From a checkpoint of a small transformer trained on Wikipedia: untied embeddings, 1591M tokens.
MLP neurons of a small language model. Each row is named by its layer, matrix (down: output weights) and neuron, and shows model dimensions 64-127. Each number is 128 + 32 x the weight over its row's rms, rounded and kept within 0 to 255. A neuron's up and down rows have the sign that makes its largest values positive.
A block is one neuron, or neurons of one layer that tend to fire together. After each block is what it responds to, as a language model described it from the Wikipedia text at the highest values.

L5.down654 [179 131 132 126 122 200 136 163  83  94 146  87 142 104 116 119  54 158 135  99 109  95 146 142 152 164 117  91 131 134 162 131  79 136  94 178 121 151 161 162 132  86  89 102 123 120 140 121 127 117  74 154 212 102 128 109 174  95 121 127 206 123 168 145]
L5.down893 [126  86  81 163 130  63 161 150 126  91 128 139  98 121 158 101 109 169 112 147 158 128 111 124  79 117 183 128 126 117 102 196 132 169  53 129 153 189 129 124  90 121 100 133  72 179  97 148 166 102 179  79 153 156 127 126 133 168 150 146 129 148 140 107]
L5.down1098 [136 100 109 133 175  97 117  55 142  80  81 128 169 180  97 201 190 131 156 150 117 165  58  91  48 161 148 108  86 122 138 144 117  89 177 145 165 135 153 136 162  83 163 106  64  81 134 125 103  99  32 143 125 153 182 146 168 113 127  35  75 110 161  58]
L5.down1187 [112 139 118 125 158  81 177 106 135 104  66  91  97 164  72  70 128 116 170 143 124 133  72 182 158 131  89 128 101 130 120 136 142 146 118 152 167 205 112 105 141 198  93 141 108 116 109 103 135 145 120 151 142 133 163 105 155 115 113  62 140 150 133 148]
Responds to: Word-initial b fragments

L9.down70 [186 142 149 157 161 121  88 137 133 132 115 156 124 175 141  89 188 156 134  96 143 117 117  97 161  83  85 155 174 117 166 114 126 124 125 107 148 196 111 128  80 132 107 168 154 152 184 112 128 163 122 133 182 117 116 104 145 116 114 155  97 110 159 136]
L9.down159 [ 97 108  99 122 137 124  66 140 135  94 109 113  70 102 121  95 135 122 163  89 131 134 138 134 186 125  88  90 120 102 101 158 121  91 135 172 147 143  73 135 115 146 163 157 112 173 104 180 121 165 114 145 127  98  84  85  72 146 112 112 121 167 171  80]
L9.down170 [ 88 132 155 178 131 153 114 147 162 166 136 116 127  20 143 141 128 120 159 102 142 134 147 135 165 182 132  87 154 157 139  93 172 156 129 201 117 109 153 101  78 145 167 206 117 138 127 153 112 120 135 135 139  63 129  92 175 151 125 113 107 175 161 163]
L9.down327 [ 93 126 152 130 101 124 170 115 131 155 101 143 178 113 145  91 111 129 193  73 133  78 113 146 113  87 155 155 154 160 141 133 199 115 123 134 135 142  82  95 131  51 149 179 164  76 124 101  89 124 161 131 129 106 148 169 172 136 106 117 121 158 102 135]
L9.down807 [186 146 157 136 117 124 122 114 113  69 127 119 112 101 149 169 143 115 153  84 170  81 123 160 188 140 113 129 170 116 143 161 118 153 126  66 150 103 165 128  95 132 129 170 122 148 159 132 163  78 185 130 170 116 119 139  62 163  80 151 125 194 131 134]
L9.down848 [156 116 124 168 131 154 122 161 142 162 168 144 112 143 169 121  94  96 143 139 102  41 144 140  84  97 141 133 142 125 140 103 143  98 123 171 104 131 136 144 131 133  91  61  91 151 130 145 103 134 114 132 117  98 160  70 184  97 165 123  90 125 106 116]
L9.down890 [ 59 168 110  80 111 162 166 149 160 200 175 127  91 192 152 139 158 107 124 190 104 158  74 103  73 133  68  79 146 128 104 162 169 142 119  88 149 101 131 153 121 111 151 153 207 111 186 109 114  55 151 117  59 136 119  89 160  53 144 121 179 144 104 130]
L9.down972 [159 124 139 130 137 105 113 149 126 156 144 146 187 129  87 166 126 159 124  97  77 168  84 119 127 135 133  72 101 117 113 114 120 162  69 174  61 184  95 141 101 149 115  87 153 114 186 121 105 130 178 135  76 155 104 172 122 126 135 132 119 135 118 153]
L9.down981 [133  98 174 179  65  99 184  93 158 171 125 122 146 107 162 128 131 124 149 123 101 139 182 175  99  84 100  98  96 152 148 128 119 127 132 110 160 156 122 163 147 118 123 135 134 123 144 136 162 135 176 111  98  56 116  86 154 121 132 141 160 150  74 156]
L9.down1006 [155 160 176 134 149 142  92  94  82 104  96  55 135 134  91 151 160 145 113 145 183 117  92 121 116 114 184 150   9 109 130 151 118 141 217 103 182 117 122 181 159 144  80 101 103  96 177 154 116 112  69 104 125 150 135 120  49  95 133 148 152 161  98 132]
L9.down1152 [198 146 128 114 112  58 180 120 216  96  91 110 139  87 115 116 128 214 149 127 145 151 108 143 101 168 130 110  82 100 135 121 140  78 140 113 130 138 110 101 121 131 133 145 134 174 163 149 106 167 139 170 108 113 123 134 132 104 140  75 149  92  77 146]
L9.down1365 [131  99 145 121  47 105 104 221 130  78 122 127 124 102 122 172 159 156 111  99 102 119  76 161 158 166 102 115 116 126 165 141 165 113  86 170 115 111 152 168 115 137 180  60 130 124 153 136  56 110 159 157 143  52 119 112 111  75  95 121  87 137 153 162]
L9.down1367 [139  75 187  90 113 125 166 126 115  98 109 132 136 166 112  90 104 102  90  91 141 124  99 158 123  83 113 152 114 110  95 100 149 120 175 139 101 135 108 107 133 142 123  80 127 164 107 130 204 116 131  49 116 103 137 108  74 150 113 111 103 170 143  86]
L9.down1453 [167 143 104 135 129  89 133 118  95 116 154 164 146 108  67 120 105 157 172 174 105  78 109  91  81 154 111 133 119  99 128 157 161 158 135 117  86 126 138 185 114 128 128 117 131  97 156 125  63 133 134  89 131 136 180 175 127 144  88  90 179  93 163 147]
L9.down1573 [ 60  90 114 223 164 123  74 128 132  92 170 108 100  53 135 155  62 124 178 112 103  84 112 155 150 134 125 116 127 150  54 108  86  94  56 151 169 110 126 123 105 124 138 120 168 114 154 170 145 120  76 191 162 187 120 125 148  92 162 170 159 139 155 122]
L9.down1708 [143 182 124  99 106 132 180  30 204 150 116  64 126 109 171 138 199  85 157  97 136 131 104 122 113  98  76  96  91 114 142 167 139 128 140 118 128 105 101  95 163 144 123  70 144 147  96 161  67 140 161 160  99 165 147 193 196  99 119 112 133  95 168 100]
Responds to: Organization name heads

L7.down1682 [169 106 100  95 193 149  88 158 131  78 149  74 127 135  79 178 109 190  95  88 159 127 171 207 148 138 160 142 142 163 172 169  94 118 104 127 132 106 134 123 128 140 147 123 119  67 120  98 194 163 157 146 104  83 156 114 133 145 124  70 141 128  90 141]
Responds to: News outlet and agency names

L5.down346 [196  69 185 127 118 168 142 129 109 113 143 145 113 117 127 145 135 142 135 218 121 163 154 150  98  97 158 145  73 183 118 197 142 103 113 104 112 150 169 161 136 112 100 188 129 106 136  71 152 131 103 133 100 156  97  68 154 112 111 125 192 114  86  96]
L5.down820 [113 110 140 141 130  63 169 167 111 105 149 113 139 185 134 132  82 186 214 101 139 106 104  96 194 194 148 111 130 114 116 100  83 125 152 198 113 138 112 180 160 222 104 120 192 104 116  73  94 139 171 117 144 162  93 156 149 153 137  64 127  97 140 128]
L5.down1235 [ 78 145 195 152 100 170 135 141 148 145 171 114 157  82 176 131 139 117 101 170  82 186 112  95 128 134 137 172 146 144 133 172 111  67 137 133 111 195 116 136 122 119 115 136 112 158 160 142 146 133 171 143 143 159 108 145 158 166 111  84 180 109 144 167]
L5.down1426 [ 80 193 150 126 106 135  94 122 151 135 106 126 178  28 121 174 126 129 154 115  91 179 177 115 146 139 169 133 129 116 118 113 196 160 133 104 143 104 129  95  87 146 122 161 163  97 154 102 104 179 142 149 115 130  99 138 126 147 111 139 143 157 121 130]
Responds to: Surname word pieces

L5.down320 [156 109  47 129 134  66 122 167 135 120 152 127 166 156 154 109 182 122 155  73  80 124  78 112 109  83 136 111 153  89 132 165 150 147 192  88 117  88 162  93 173 208 144  72 127 152 140 115 139 154 168 167 129 182 141 112 102 178 128 171 117 140  80 161]
L5.down582 [ 78 124 132 172 137 134 129 105 128  99 143 144  78  99 119 110 110 161 163 147 122 110 124 105 148 123  78 120 110 133 174 109  81 152 118 105 133  99 107 150 124 139 149 192 115 141 179 159 193 163 118  45 164 133  86 162  92 155 152 122 180 183 105 128]
L5.down1371 [154 147 142 157 120 121 140 153  99 104  89 133 117 101 146 106 100 122  99 125  83  66 100 152  88  57 183 135  98 128 159 169 127 167  91  91 116 154 151  68 121 158 116  80 151 147 114 166 134 130 178  99 152 143 103 105 137 150 134 166  80 167 127 134]
L5.down1443 [131 120 193 155 159 134 126 136  83 116  94 121 132 114  96 140 151 174 106 131 103 103 155  57 167 145 105 189 115 128 138 116 124 100 117 168  95  81 167 126 110 198 122 114 127 130 109 156 147  57  87 143  97 127 137 135  85 127  94 138 138 151 139 174]
Responds to: Birth date completion

L5.down414 [131 167 119 117  94  80 166 122 122 132 107 112 102 163 141 164 153 104 140 113 122 116  90 120 118 130 149 129 101 112 127 144 154 121 107 106 145  73 102 142 196 117 111 122  52 140 130  98 128 143 139 117 120 110 149 214 104 179 108 111 151 156 114 216]
L5.down446 [117 103  67 187 199 143  97 143 180 124 127 134 126 147 144 160 118  94 152 118  99 107 110 127 147 144 128 136 182 197  90 206 105 117 148  91 127 133 163 135 134 154  87 118  94 151 167 170 124 151  87 132  78 110 159 126 116 141 135 103 134 171 114 161]
L5.down569 [114 175  94 146  90 113  98 170 171  78 128 133 126 148 121 158 157 199 174 203 107 138 105 156 107 125 149  97 166 120 123 188 143  99 140 109 165  58 109 151 123 111 130 182 175  97 114 202 121 100 111 101 118 150 125 127 121 184 139  95 166 133 126 156]
L5.down627 [136 120  95 165 106 161  78 113 101 130 112 136  94 102 118 106 180 163 122 118 146 152  77 131 148  82  91 114 164 135 177 130 183 142 152 154 146  96  76 112 145 101 156 216 104  75  96 178 110 142 115  69  68 118 135 189 135 119 120 124 136  94 113 109]
Responds to: Organization name endings

L7.down53 [120 152 167 130 132 102 118 135 161 161 119 154  84 183  74 118 199 159 201 111 123 174 179 102 127 143 167 129  99 133 114 156 156 115 124  88 109  96 116 116 133 138 171 126 150  74 120 100 125 154 124 144  87 136 157  74 124 119 106 135 120 186 112 104]
Responds to: Mid-word foreign name pieces

L9.down97 [152  86 122 144 138 147  80 130  76 142 113 167 179 173 121 143 136  93  89 102 110 120 162 165  97  87 146 171 118 131  47 114 141 134 121 112 133 123 165 126  94 131 110  48 182 124 104 108 192 213 139 110 198 101 135  72 147 140 140 144  81  95 157 145]
L9.down202 [124 142 136  98 119 124 144 122 121 161 119 137 103 133 176 127 113 177 163 179 110 137 159 101 148 124 122 176 111 132  88  96 144  86 147 120 168 176 143 128 147 137 146  63 116 152  86  84  37 103 190 119 143 121 140 117 167  95 146 181 143 123 120 100]
L9.down286 [107 110  42 126  81  84 110 143 129  97 108 127 138 118 114 132 160 103 143 130 129 116 102 135 123 142 158 136 183 154 119 117 161 151 132 174 152 149  79 179 168 127 134 112  84 181 167 187  86 182 146 213 103  83 155 176 146 155 151 139 121 121  94 137]
L9.down394 [ 87 108 117  83 201  75  71 117  89 118 108 145 168 163  84 147 130 167 127  74 138 106  96 141 117 133 107 105 163 136 131 189 124 107 143 131 173 116  69 157  80 148 114 100 146  97  94 146 179 127 118 172 106 145 126 111 131 150 165 118  69 154 139  92]
L9.down399 [147 121 114 123 110 202  97 149 128 162  88  88 176 138 122 126 153  90 166 182 161 161  79 116 125 130 126 118 123  93 146 121 149 156 119 147 111 160 122 154 104 142 146 130  56 109 127 159 202 130 139 100 135 188 149 203 110 140 128 157 171 122 128 112]
L9.down534 [132 153 162 130 122 133  98  67 144 115 146  86  52 106  80 119 153  98 123  83 121 126 119 136 172  96  79 142 109 118 115 145 144 169 184  96 198  74 152 111  91 165 122 111 109 165 101 151 122  90  87 148  94 104 123 165  74 129 146 157  86 163 134 152]
L9.down561 [163 143 125  99 157 145 148 156 119 130  89 123 124 199  98  92 142  90 112 138 161 166 121 113  44 130 134 103 172 176 155 161 123 188 143 117 168  89  93 150  67 149 196  97 129  77 157 120 106 127 117 128 112 121 117 124 158 144 173 179 134 114  73 130]
L9.down647 [ 83  81 125 112 117 140 156 116 103 103 116 161 114  97  78 154 138  88  60 130 116 125 112 153  77 119 151  95 108 118 100 103 162 101 114 158  95 109  86 134 150 151 108 111 161 170 147 159  97 131 144 154 114 139 161  87 189 114 178  84 110  62 107 128]
L9.down712 [122  94 190  82 170  66 165 127 149 100 149 124 107 176 129 161 117 143 136 149  94  68 157  94 137 204 142 128 145 164 140 163 130 130 125 161 146 142 134 112  85 147 147 111 179 113 160 149 102 118  84 140 140  57 195 150 150 139 101 170 170 130  84 109]
L9.down923 [130 108 179 100 134 118 123 120  98 154 110 115 164 189 121 137 171 183 132 111 141 132 194 135 149 151 122 116  84 115 142 118 117 165 101  91 185 124 105 134 147 123 103 124 157  92 170 109 120 170 151 111  57 174 115 145 150 102 145 152 149 174 137 172]
L9.down953 [152 149 134 135 165  83 120  94 130  83 101 106 146 129 182  93  92 130 117 149 124 182 122 134 134 112 116 180 113 116 171 154 131  71  73 106 193 204 143 122 100 142 132 130 101  64 139 149 163 201 167 191  64 189 165 117 106 110 106  84  65 130 124  72]
L9.down1019 [132 110  95  96 136 143 152 133 116 163  86 195 170 100  84 138 116 130 145 112 170 139 110 165  15 131 159 121 143 119 159 181 143 144 143 173 138 129 144 153 140 112 136  74 161 147 181 109 138  98 144 187  80 144 104 166 109 140  85 130 131 145 134 119]
L9.down1161 [138 106 121 135 137 149 125 150 142 152 166 150 143 138 111  65  82 145 152 157 154  83 125 154 149 107 120 177 167 141  94 135  85 105  74 141 113 199 133 157 146 162 154  58 154 185 110 111  91  86  94 168 131 204 126  89 143 102  88  78 166 110 144 143]
L9.down1172 [104 124 107 155 105 153 126 168 110 154  84 179  78 127 170 125  56 138 115 162 183 133 128 133  76 155 105 128  45 132 147 155 119 114 158 109 127  91 116 144 135 142 158 218 139 148 166 161 168 134 175 168 166  90 153 210  91 143 186 120 106 144 135  70]
L9.down1477 [133 137 167 111 180 131 113  75 146 105 100 122 160 121 114 185 156 152  95 122 197  72  67 129  88 169 171 152 125 117  94 171 110 129 125 101 111 160  90 127  87 119 138  89 150 132 152 176 136 197 142 145 200 114 178 126 166 116 163  36 139 109  93 125]
L9.down1566 [132 105 121  86 125 107 117 190 105 125 131 127 108 157 114 126 141 130 140 115 115 215  84 129 138 116 138  88 145 123  46 134 154 125 145 173  76 163 150 151 146 137 109  43 129 127 167 168 146 129 143 118  96 110 105 112 158  73 120  76  96  68 117  80]
Responds to: Birth-year end, pre-place tokens

L7.down202 [184 151 126 108 108  63 109  48  78  77  79 182 113 110 143  89 124  85 107 112 142  81  99 190 105  90 101 155 108 113 105 135 157  36  65 171 110 152 226 161 128 165 110 137 134 160 127  94  70 129 139 117 158 130 151 121 150  98 127 159 181 113 107 164]
Responds to: Word-initial letter B

L9.down211 [150 165 189 118 101 125  81  89 153 136 102  76  85 170  49 164 124 187 127 140  78 140  88 124 102 121 187  92 158 136 127 161 100 105 123 131 178  92 115 108  99  95 104 179 132  98  85 144 169  80 162 132 152 119  93 112 126 100 172 130  99  85 128  90]
L9.down474 [157 149 119 148 130 121  86 138  99 122 110 114 126 110 113 140 127 118 110 165 146 152 161 103 131 101 147 168 126 129 109 148 137  78 176 114 153 140 124  90  80 124 106 217 128 106 132 106 193  98 146  85 120 102  89 133 145 122 182 134 106  93 137 219]
L9.down498 [ 81 109  96 133 117 119 150  98 125 114 165 137 121  98 147 105 142 142 166 167 156 127 137 121 145 123 120 180 106 106 123 116 129  52 140 173 115 120 102  90  84 120 122  78 116 171 145 123 110 118 113 141 118 141  60 134 170 105 169 153 122 114 142  97]
L9.down553 [132 165  83 152 123 100 134 132 123 101 209  85 122  63 142 134 114 103 174 162 143 136 103 151 123 190 141 149  94  99 117 117 126 133  79 193 138 131 124 141 136 110 129 171 146  99 115 176 134  87 127 119 137 183  91 123 113 136 207 138 176 118 144 161]
L9.down600 [124 108 140 189 152  98 111 114 194 122 112 107 125 123 130 125 133  86 144  72 139 150 158 150 101 121 130  56 139 170 129 155 124 111 152 128 160 146 183 121 135 140 110  80 157 117  74 126 134 120  99 162 187  92 115 120 127 125 105 145 137 174 109 129]
L9.down644 [114 155 134 104 142 123 106 134 110 203 134  59 178 134 117 108 171  96 146 127  93 145 179 114 137 176 111 134 134 198 147 154 190  99  65 140 167 101  92 121 149 132 113 109 110 143  72 123 106 108 128 124  52  90 100 139  99 173 119 158 139  91 139 140]
L9.down775 [115 103 141 167 147 117 177 160 147  98  92 151  80 101 139  87  91 128 159  96  97 141  85  84 154 210  74 127 114 106 143 135 138  98 147 168  94 125 144  82 145 160  84 102 108 118 179 122 149 140 159 122 170 113 142 106 140  51 123 151 125  91 118 123]
L9.down823 [111 120 164 122 176 156 130 108 107 121 158 126  56 148 103  78 101 101 172  86 182 161 145 154 142 105 167 106 180 155 130 105 189  91 156  90 144 107  90 152 115 124 181 131 116 140 135  99 129 118 144 114 116 128 117 110 179 165 137 146 112 162 123  85]
L9.down1007 [ 99  78 158 155 104 137 134  85 125 140 118  73 177  76 154 151 150 142 113  79 124 135 112 101 162 156 136 161 183 179 101 156  85 114 103 119 121 144  93 104 196 212 159 205 155 132 125 191 111 155 122 134 106 137 170 165 120 119 120 104 120 162 158 115]
L9.down1021 [121 124 121 181 113 169  69  92 113 130 102 123 105 184  86 137 119 177  80 147  74 120 105 135 157 156 133 130 130 133 163 124 112  92 157 138 165  79 120 131  70 173 184 152 149 148 102 158 150  88 142 188  98 124 129 136 145 110 156  93 161 148 165  68]
L9.down1250 [157 149 120 134 199 133 201  63  81  95 178 102  99  94  81 128 138 151  99 152 180 160 106 161 124 118 118 154 140 139 176 128 137 141 144  77  89 116 149 166 151 111 150 153 150 162 158 126 147  88 107 137 120 156 108 106  94 151 133 159 129 138 102 107]
L9.down1369 [ 88 189 104 179 183 134 112 156 108 115 124 136 104 127 157 188 159 163  79  99 102 106  79  85 107 139 145 164 134 161 163 125 114 101 144 141  96 155 128 101 119 161 135  92 119 193 118 146 133 135 164 172 103 110 121 141 138  91 116 128  95 162 135  85]
L9.down1412 [124 171 169  89 195 114 145  71 148 159 160  70  81 193 136  97 142 111 134 134 118 165  96 152 143 132 124 179 117 111 169  91 153 152  83 115 133 121  74  87 131 121 126 153 182 149  99 120 171 115 134 105  96 149 104 122 152 146 144 184  97  87 120  78]
L9.down1422 [126 111 125 125 118 121 114  66 125 144 104  88  99  65 157 174 132 116 128 145 174 121 137 130 149 117 185 124 165 122 101 138 130 102 134 214 142 140 143 119 118 132 126 139 133 100 140  68 115 147 100 156 163  85  79  98  75 112  73 172  80 100 178 137]
L9.down1674 [119 119 143 196 140 195 117 130 109 101 117  52 166 140 122 131 149 133 134 104 155 151 116 182 187 150 136 107 102  97 138 127 194 101 118 119  56 109 134 121 165 165  50 102  90 119  92 149 136 158 137 151  87 141  60 157  85  95 121  97 132 143 136 102]
L9.down1696 [100 113 141  88  69 108  95 103 159  84 150 109 102 123 127 139  82 128 116 162 130 115 204 127 141 127  75 144 145 165 139 196 135 139  87 108 144 120 146 142  70 156 135 186 139 148 185  73  88 150  85 113 171  66 173 134 180 110 110  93 143 138 115 150]
Responds to: Word-initial B fragment

L9.down55 [163 127 119 180 151 130 152 104 187 134 115 109 127 160 173  74 118 157 118 116 121 140 130 117  91 133 158 149 118 123 123  77  77 110  90 131 127 132 123 123 147 146  92 100  96 142 137  89  71 167 129 184 131 127  88  92 168 167 157 118 101 170  26 149]
L9.down178 [111 164 121 103 104 113  60 149 138 129 172  97 108 120 139 179 149 154 105  80  80  70 123 151 160 110 138 108 119 142 113 104 122 175  96 138 150 136 147 158 129 101 109 137  84 103  92 140 100 197 120 103 131 110 169 103  86 160 113 104 167 156 157 130]
L9.down264 [121 160 126 129 108 142 139 111 169  85 136  84  74  73 149 113 109 172 129 154 137 174 137 194 159 127  97  90 108 133  90 214 146 135  91  76  89 130 130 136 176 105  70 101  57 146 181 185 126  91 104  98 114 125 166 109 149 127 168  84  89 105 136 166]
L9.down338 [170 191 108 164 116  81 102 104 187 149  80 178 112 110 140  87 122 121 129 119 123 111 170 126 184 176 142 137 133 138 132 106 104 145 160 119 124 126  95  96  94 100  92 124 110 137 168  70 178 148  96 121 127 121  77 147 138 156 149  83 126  92  86 114]
L9.down538 [123 150 184 128 101 118 117 148 101 134  87 113 141 124 130 133 164 145  95 145 170 153 112  98 136 131 146 135 101  85 149 114 131 108 149 163 163 165 146 119 109 135 116 154 146 165 124 152 122 128  83 168  78 121 148  85 153 125 151  91 107 112 156 137]
L9.down722 [151 139  83  95 151 136 151 140  89 137  92 119  84  63 120 145 153 143  79 186 115 120 145  79 142 141 211  99  54 191 115 175 129 156 105 183  93 139 123 127 102  73 153 140 100  95 143  67 151 161 147 158 136 153 103 153  88  92 163 152  80 164 132 145]
L9.down868 [113 132  78 139 152 179 166 122 155  82 150 124 131 176 116 125 109 152 144 151 137 144 162 119 135 112 138 118  72 142  85 192 112 106 125 123  86 148 159 123 123 111 136 105 126  76 126 155 185 118 133 162  84 171 108  92 130 112 132 106 111 119  81 125]
L9.down883 [121 165  84 125  78  78  80 107 123 131 143 109 122 138 132 133  94  89 105 169 131 102 159 134 155  93  72 102 113 132 121 110 184  78 109 100  45 116 236  95  73 102 188  84 183  91  93  68  76 133 130 172 133 147 119 151 139  96 182 159 104 154 163 122]
L9.down887 [110 134  85 165 116 150 191  93 126 110 169 126 138 168 139 124 152 139 157 142 166 222 112  98  88 104 135 113 153 101 206 173 137 103  80 140 172 118 133 121  95 173 138  95 113  90  96 130 103 117 178 133  67 111 131 142 125 152 163 153 121 138  95 148]
L9.down993 [133 124 143 153  66  85 136 191  67  91 136 150 108 113 184  30  54 121  80 143 123 144 138 110 107 169 107  87 156 130 157  94 119 143  85 151 131 121 154  75 118 154 148 103 141 134  73 118 146 113 168 151 141 117  96 112 160  72 168  70 171 169 164 169]
L9.down1114 [117 145 158 152 139 103 141 163 119 138 181 131 107 166 146 139  80 135 103 156 124 162  89 165  84 117 182 127  46 117 171 104 152 135 121 121 154 113 158 149 143 152 120 115 130 151 109 119 117 141  96 160 144 101 115 128 166  99 151 101 125 136 125  91]
L9.down1140 [142 132 101 157 120  94 104 146 102 197 182 113 143 133 172  96 136 182 113 188 111 101 128  86  58 151 150 161 109 138 125  97 161 138 126 128 139 100 145 107 140  87 123 147 133  87  94 127 125  73  67  91 153 144 176 180 135  96 154 223 201 187 147  96]
L9.down1151 [175  72 122 130 136 130 165  81 102  96 139 119  77  95  83 148 167 133 125 206 121  90 103 113 131 107 116 174 115 110  88  96 141 118  65 163 162 157 172 159  99  63 179 121  71  98  80  73 105 119 111 110 114 103 148 121 118  78 168 132 103 144 107  93]
L9.down1294 [141 176  40  93  72 160 153  80 142 120 116 157 185 113 150 107 138 110 139 151 147 154 108 123 159 142 135  80  94 147 180 157 117 153  80 111 159  93 148 148 139 148 191 122 143 102 126 192  90  96 162 157 106 189 122 117  84 139 188 107 146 132 139 150]
L9.down1333 [127 226 121 175  57  66 103 146 141 116 144 132 121  97 116 151 132  63 147  74 102 108 152 104 200 130 181 130  90 150 151 123 145 137  72 133 115 207 121 216 103 121 141 131 116 108 128 170 106  94 137 128 153 135 109  87 141  93 110 146  87 119 139 141]
L9.down1634 [183 142 140 149 124 118 151 158 140 113 145 168 187 117  94 160  92 113 157 190  93 111  75 156 128 229 102 148 157 133 169 127 111 104  83  90 149 145 120  94 138  74  93  73  69 132 182 137  76 174 110 167  81  69 113 123 106 192 108  95  83 108  90  94]
Responds to: Mid-surname word pieces